config = dict(
    hidden_size=192,
    num_key_value_heads=4,
    hidden_act='swiglu',
    norm_place='pre',
    rope_theta=10000.0,
    qk_norm=False,
    attn_scale=0.177,
    init='trunc',
    init_std_qkv=0.0381,
    init_std_o=0.00882,
    optimizer='muon_variant',
    learning_rate=0.0111,
    lr_mult_o=4.0,
    max_steps=6347,
)
MLP neurons of a small language model. Each row is named by its layer, matrix (gate and up: input weights) and neuron, and shows model dimensions 16-143. Each number is 128 + 32 x the weight over its row's rms, rounded and kept within 0 to 255. Numbers have three digits each. A neuron's up and down rows have the sign that makes its largest values positive.
After each neuron's rows, "fires after" lists the tokens most often just before its 100 highest values on Wikipedia text that the model never trained on.

L9.gate491:127105136119184154171090132161124119192067109151104112133151092176127142097123173117092140154128184114180143177172126120172133107162194144084083139107115154137143158113157115083097165127073099113168102149087076133086138091131134160108058101144088147111165130150167132116122132116130106191044109145152127135090103145140129165072065154133151168100129146195100110148152083119115125120175
L9.up491:109135142097138159142147144118184104178159122107139155137075133124114084100089171124139184120142107106113127158159108103077097155114142129057115068113144144138068177110120176111150212125085094104135097096123135070167156139119175166105150126136139114140147140147174132074090213044123116143122089111169230136150155100120170060117150175137132077151141143125143157089097102139105119142145
fires after: " ", " \"", " (", " '", "-", " |"

L11.gate509:073172161103137131118126162072163113151147143171118148099177142156141092182111151124094145103125111122141122161157138120148162145136098172091185079110130144118120168101138105083063115118084145192076174127073149140142141103080140122135150146137110071157165145179091151133144100123162067114118081117080120118154155131157134100159047182172160177165156097130153120128072160149141147124093
L11.up509:113109124164098117198164115149151153167159181088079105137139100137092131147167136152089112095080159152107105121094165094152119152150142164110124122145143100097129120086104135097089118215139123127108075142093135146063152182098101140166126096092094124155181163107152131159160134133128111147121149099097122202153173151161157169118085170225124152108087124181148137157176111109111139087117
fires after: " |", "\n"

L6.gate497:165117118159170130114131144118089138113192142150087108106144086198094169136135160149074112129134105127164178131076087117157149103107132153081089052159100099099112102059135107131092114091095114095102155116081135124091166164138120136143146124144092102154174114142181080115088100172107125137130192125138136152108106100116148160124119112109149109115157120195145144166090136184144089161188
L6.up497:030126137127167095100144120131174105147114073109156160125085085213079076097160112170126175149065167104119144159136144158133131144122056101089139085080091101118149138174100125087135089055114169067129136070095119138131090173170120136111125139130118122140168113140111142116154175140136148131137090078146120157122126126093068098105137138114092166126169163091114122168099153155127108108159
fires after: "\n", " |", " ", "s", "\""

L11.gate73:131136148085129151102162168135181051083169129192128185101191117139169141117112098172112069139111106117129107125100063134162140087088112171121114131118142124088113110118070129077123154079106104073107103156088093103119123072097126158138085114092139158202180149085179116173114134165098144129158105105123134146107137145126116149155136088110139132173088083113130098112117130184145134123100
L11.up73:138146085136120155158126068182130105128166111134161166156210146129145063112145198142099133132172114125093140137128134089156106127131219146126080120140109117148121168114112159133171113158137134051102078142095097125134133151076140118138104120131119151155120094126077122128108127095102136159097164117123104229095150124099154202128119134180128096176077156128056120126085109143111111114115
fires after: "\n", " |", " 2", "|", " 1"

L5.gate94:097194097140141088183159084096132126124151118122094200146110118148097100122155100141137103141148124125123135081064103134086122114140189154142074118123121129090175121161101168100139103122126157125106099202119119166121187060108134137102072119113174131140122187119149087184060217104159087087113097163139164176147127128098142147095142110076116136137076131149105163135173110126130105193095
L5.up94:107119133122106127154153139109156103091138194102089124128084120112111124160165096180076142159177142089094148215092137113154202098128132134119120110142109158184115169164154111135096155122146121101167104170162130106141198074091100127098118136108121135098180064170092124111171167165150135169069103157170121129093190099106149122110169151157135078093086146124113113134110169173184164132061
fires after: "\n", " Votes", " |", " Length", " the", " Title"

L2.gate333:150154189041162128103168132114087152107180114134111135132113113075133142153111114131082123092171135061179139107184085155112160169133103136110132118080157183099149144119140138121155089165142121133127083096125124066124107132095129093161129113110113140127133137174169165149153070090112100134100169153127076155111161143051141169151092086091098180143080123151146165021175108099132115074093
L2.up333:144114109147151094132179151121109095104145180138117191097101090187217152105101139133124199146154125167146143138126119153152111162094094128132086052165255142158150152129148145158107135091154130140157093091083114115161112155163103139157129121122108107116100104111225180128087119096128118131141195129089093099128123094121123142149114116065126147094126089177104129155147104115159108050189
fires after: " was", " were", " be", " took", " been", " is"

L3.gate8:138087119128162126098135064102193122163085175150072172186157162158126113105130127089145095097162156095136181162109129155210149092111096139160146153121152119101152115168169136125101112165064124083147122159144116152113173165163138100128141071093164122128147177113154089161131151159135091183085077116113090176078116104110106138103102064131133070145082144157114149142076101137131086136152
L3.up8:179193155130120119152154147164147116132093106176142111192109127138107110173098090103115130078104090127077121107198139143154139102161124175182167093097078102141099142128138146074088110134169101141117138128116113151121131182074146150101107155125125133122135162084146151117130144102106161093142079092118139116191231125091111089143180205134130122090104137104145127108147169109134096101129
fires after: ",", " (", " \"", "s"

L8.gate291:138192111132174143128140098143131130120135076141159076100147096142122147114116161108175078212103174145167154080151127173108126051138105131136174133158140144147170144097127199169064153141109100087149166127140121102163149153146150116105130145106164134064112137128125158136122095140117134108171172125066100117087137093120153173121110121124103130173095134213184124143168100159071110158154
L8.up291:164100116121131068143102193144137117209129149178128178116089123144121147066118145120114128109170166156103148117120124151081185153124156107157139082093141096146082119118138114175076125107109116140170143188115103101099141096176162083100107162170162135187133157098100087100088160112203140168101135141146105162103154092097064050107108134099139094122091145142024164154070088140132164169151
fires after: ",", ".", "\n", " and"

L6.gate211:097155101158144145100104149124168141159133068121052178099121130158142149061123113102119120109084156122103162116142116104161136127141151127108128169125182097122067110101159174170069184163143144098158082151091144127173107106122193144140100149155141082129159116168150066146147162124084122194129132106175129146202086127132144178142078128110102110143156145082154116112142157120121131110193
L6.up211:140121171107190155119046116140120087117103106176176089178175076111175122094152094120159155124130173144109197129120167125086181112151109110084103091084114098124142141112147149142139198121160072086144151052115097131185147108137119093137135098142053103138129176207120127167131157120153107099141081135132132127154095116135109141091176184110142075179100188120130126068095111124123102130119
fires after: " ", " \"", "-", "(", " ("

L3.gate111:134176148101100084084171125122111172143137113207148107099091112069179132138113167177155167128153134119153136124153123116082142136144131156125080103140121161137146175140081143153189046096186105116158109121097116137125152111129120154125192116108098111158062193099107151110163122110124152129073143130091113072154152121096142132125121139162103112049052143145147088064145103170119105099119
L3.up111:132104150138105145076104170156102110159135125138141098096142123114147142146143198133151122072115079116102168114128135183089118134137148165075144142151134162161147123094191197117131141120112141117123159203123155166131138150087089144160112121151120123115130093133109105139046105249069093146135158107122140097203153128047150128168108144089126179175121132117108154124159128162121147071126
fires after: " was", " m", "/", ")", " is", " /"